{
  "num_hidden_layers": 8,
  "hidden_size": 512,
  "num_attention_heads": 12,
  "num_key_value_heads": 12,
  "head_dim": 64,
  "intermediate_size": 1536,
  "vocab_size": 32000,
  "hidden_act": "gelu",
  "norm": "layernorm",
  "norm_place": "pre",
  "norm_eps": 1e-05,
  "positions": "learned",
  "qk_norm": false,
  "attn_scale": 0.125,
  "bias": "none",
  "tie_word_embeddings": true,
  "parallel_block": false,
  "init": "normal",
  "init_std_qkv": 0.0182,
  "init_std_o": 0.00454,
  "init_std_up": 0.0182,
  "init_std_down": 0.00454,
  "init_out_by_depth": true,
  "optimizer": "muon_variant",
  "learning_rate": 0.00146,
  "beta1": 0.9,
  "weight_decay": 0.19,
  "lr_head": 0.00881,
  "max_grad_norm": 1.0,
  "warmup_steps": 200,
  "schedule": "wsd",
  "decay_fraction": 0.745,
  "decay_shape": "linear",
  "final_lr_fraction": 0.0,
  "batch_tokens": 131072,
  "max_seq_len": 512,
  "doc_mask": true,
  "train_tokens": 992500000,
  "max_steps": 7573,
  "dataset": "wikipedia_en"
}
MLP neurons of a small language model. Each row is named by its layer, matrix (up: input weights) and neuron, and shows model dimensions 0-255. Each number is 500 + 40 x the weight over its row's rms, rounded and kept within 0 to 999. Numbers have three digits each.
Before each neuron's rows, "fires in" lists the words (lower case) most often at its 100 highest values on Wikipedia text that the model never trained on.

fires in: "in", "of", "including", "at"
L4.up957:517543484515554578502476468506461477524524532471502414484574498494519534520487464512495548527554488489556508498476532492444484516455534480470509535483443542530493461549514471530485459546479549493539526474579536462456499489477493597538504547495505551454587480492469475516509512479471417506505459505488428578520530441458448496451491583556467531490493476467501509509433497477480512475536471512517455540502503474531444529454481486446553502497502514520481481427472495480489518484467432483532515474522494533508472551529531532453584474514540476611525446531534472499515523532458513487559515533462484440562543489513477528542526530518554527528437523504508422467517480566469371497467537507471522512447488445404451476471552454489474474523519494524491522483491456500494415493494572

fires in: "in", "that", "who", "on", "from", "with"
L4.up815:510545509505508574443508537503582483559502439491479577520489464404475557473444465453510534548470500425489548485573484502466570483520521496491525500499501468532443472520550516501501529501506523470521505523518500553509530568473505484547538520464495523485499446470547550466519529457522478518507514507450476482462499390478519465400450492531534454545485453492470515504482442524478480520445399548469450475605515505529532479481527478433411494487474500480561573511463530456465476500555454489506503513487509462534539515464405533489535534504542508455416599464447507475486538597460470503512551502521435545475526535446468554507521490507532465494453518521504506500527572561515484528503480496520485459407474557492543479507473526584539506551469582468493520505429539551517508470507494

fires in: "new", "of", "natural"
L4.up1149:488568467593486543521568553531487473538533552537530506538489585591469478454414446525475478547438366469501534507507476491507495541543460450500557526480443594509482476527534489472529472495486555468472513418548469479479563506546513540498501507550480530445424496510501481425448464474522482426517443497516487514497507518512451541494466593520544591522463581517543528488502480465502521552465443477482464565530590491543495524498543511455444517457514492484552487560524524524542494494581528442528549463545478513498453497470534502485480499558520480569496459514505494455480502463474508462505537538502521527524483497481591541542503551552483504518493503517559453453433494506478520446427554555524456472513475588459467483548602450525439532494487551515534417523457510482471524578430540

fires in: "the", "s", "founder"
L4.up1264:530606497499500504515562476486511414515446491559467522445517415498506438505473536474497502480482436431473465567541524525498506468520456441463480457454516511529498482487508482472439451521507497488478500544503549515504465520526448507532484465472535420465483527522498511489438546415508516484639495597511507576430521540479488475473455449430496532520508509494469481416505547510535480445566419472461455411537479564505530455528539547454506590416522422458547475512570573543475491518508457461463476472481562528497578495472535518529483444482424501508508493539485490465515610510495576462460476572486466468527514489578506552531476536499529503495398483483542478549512449483524520504504558501446525501480510473482429535512447468484535546523471504443486521470550462483511456488548627

fires in: "of", "to", "19", "covid", "from", "and"
L4.up109:472483560493527486450453453451491437489491482540532487477494457553577531431438510454496496515555468493458547469504483509467443442478440590576540529494506541521453493509532519486474493462463565538548391499518486575540565474557585523573482482475457493489450512509502608487569484462515537447519542511535454547523499484520439520518472474527441510483459529471432482483509530467518475460510501472446482531448486485458524506498495505571419463483526588483507490451514488570459540464486473465504510580456494496461524495553495550400487530481511438527600526463519480516423553502476485482536560420502543462495541426587544608555469519498568555520510581509503557550435554493499435464393547459520448507522494482500519510538503514531488552449456509503481477482513606514477499488522536

fires in: "of", "during", "including"
L4.up814:522501563549439545477522537495433519465497459591521418470483450519488531493493517520437507505469518514465528498524465499541552459518438481511466506503529492477505414521468468421459456572451549509501452471517498449471497533470498499571455462454509432516521531516532456551490506523491452506485539560484482525502466408508463561417443496459504484581553503517470490500502482482521497501554497554466513501561460492466520484521573491508550462502543592506479519509484514494508536453471504425466549489538559477515474462496446529504547502549473494515462478553437469491535554480507422551620433525584453486493534484488471488540501528544505548456468519526491453504523551602471509489472461515540509451507499446528473533469450511512524552472476488482489466452435527474513559436491501

fires in: "her", "his", "their", "she", "its"
L4.up572:452569529533503472538546595459567540491477482496450432485515498469500483473455467504516479542486488499529521453575540480466570562555500557489524432493453546574540483410499462503493515503478562553509484423535503533488463462490578494412523565510562480444509534444484511544510499457465464521383516457529386502519431592469455497499456513482515527467490547470522473513503539540443501521521427430464545494502544481474441481539456478554518472489532518627539485513502521516463441490546569441470450478530483558469430463489536488514498474484477523451505536524481555455463555460431483522508518476509564478493455506538551497519542490541484476467548497481466474544492406479490582500514565522529498451466508544492502529523440487494533503506474574469503520522470528465525473542501470

fires in: "for", "of", "on", "by", "to", "also"
L4.up656:503460454459453599581517541421516511478553504509638472466521449553513508414514456516415462521512492444514522482510446498470502524409537426501507529480519461469505552528505559473502544569482436522481486509488548551560501491464488454576499471459527504477538494539552511560454548576550464592504480572615523497517568484569498485510497562531507519497478468498572525456518533512533563488446494554501499468526455471510547494450521517463502449568421579535503481487503494467510536487499489487548524543420515407507437464528477447489501533486462457461443491501511437570474478552525470483531412529491459398549492497526526492597524501475493490540527487493461486490512453475518508526445485536433516531497494482504489501452541535547529526487446502481563477530516519544459475562540488

fires in: "in", "on", "opened", "since"
L4.up1056:454474465469514519516478456493500474477503532458495511477543502500487511597424511469480474559505482510551476379485577532533450525469514589500529482461513508545492529509463487477488515515491476500512441454495468530448433519486510423449478506473485500463477523511513494511448512467557529501538464566575500488499397543464488482569478479461511463466495448456539479502542506471499587603533537513473463436460531526424540554443541539542484517569522537514573517522524561485521509452543482536522481475504550504437561482497551466534447423530494521480512461453518537434445541425449477596510522452477459458538504499491477540475446478532527468438473500424528478509534508574412483531428494471512514568492490573524508502527489442486541522535487500530482534447451455492486449566496483

fires in: "an"
L4.up1438:536396452430496603525530491482539444513486504512477510505492531534471422494510486507447553451453522478581511475514491535519470419493507510558534432502521569518452445531445575505432488522521411530529490470474510427516493506479503550528415459518495512536547472525495502521480450497476499536434484471550560542525504497504479516536483505519504500502514662496498471414499484569534468491499491486526488464581425555522507572549509544491477472519446419466468511563472482533486509548485470474440496495521532569534524503519517479539630544519540513510485512493488467601554410476527483515484523585581441509524490523509494481460504478483554518558403556516518513561496531454515453507548548474515471494473491466510570482547501508544485546491504515495511522491510523514538554464478485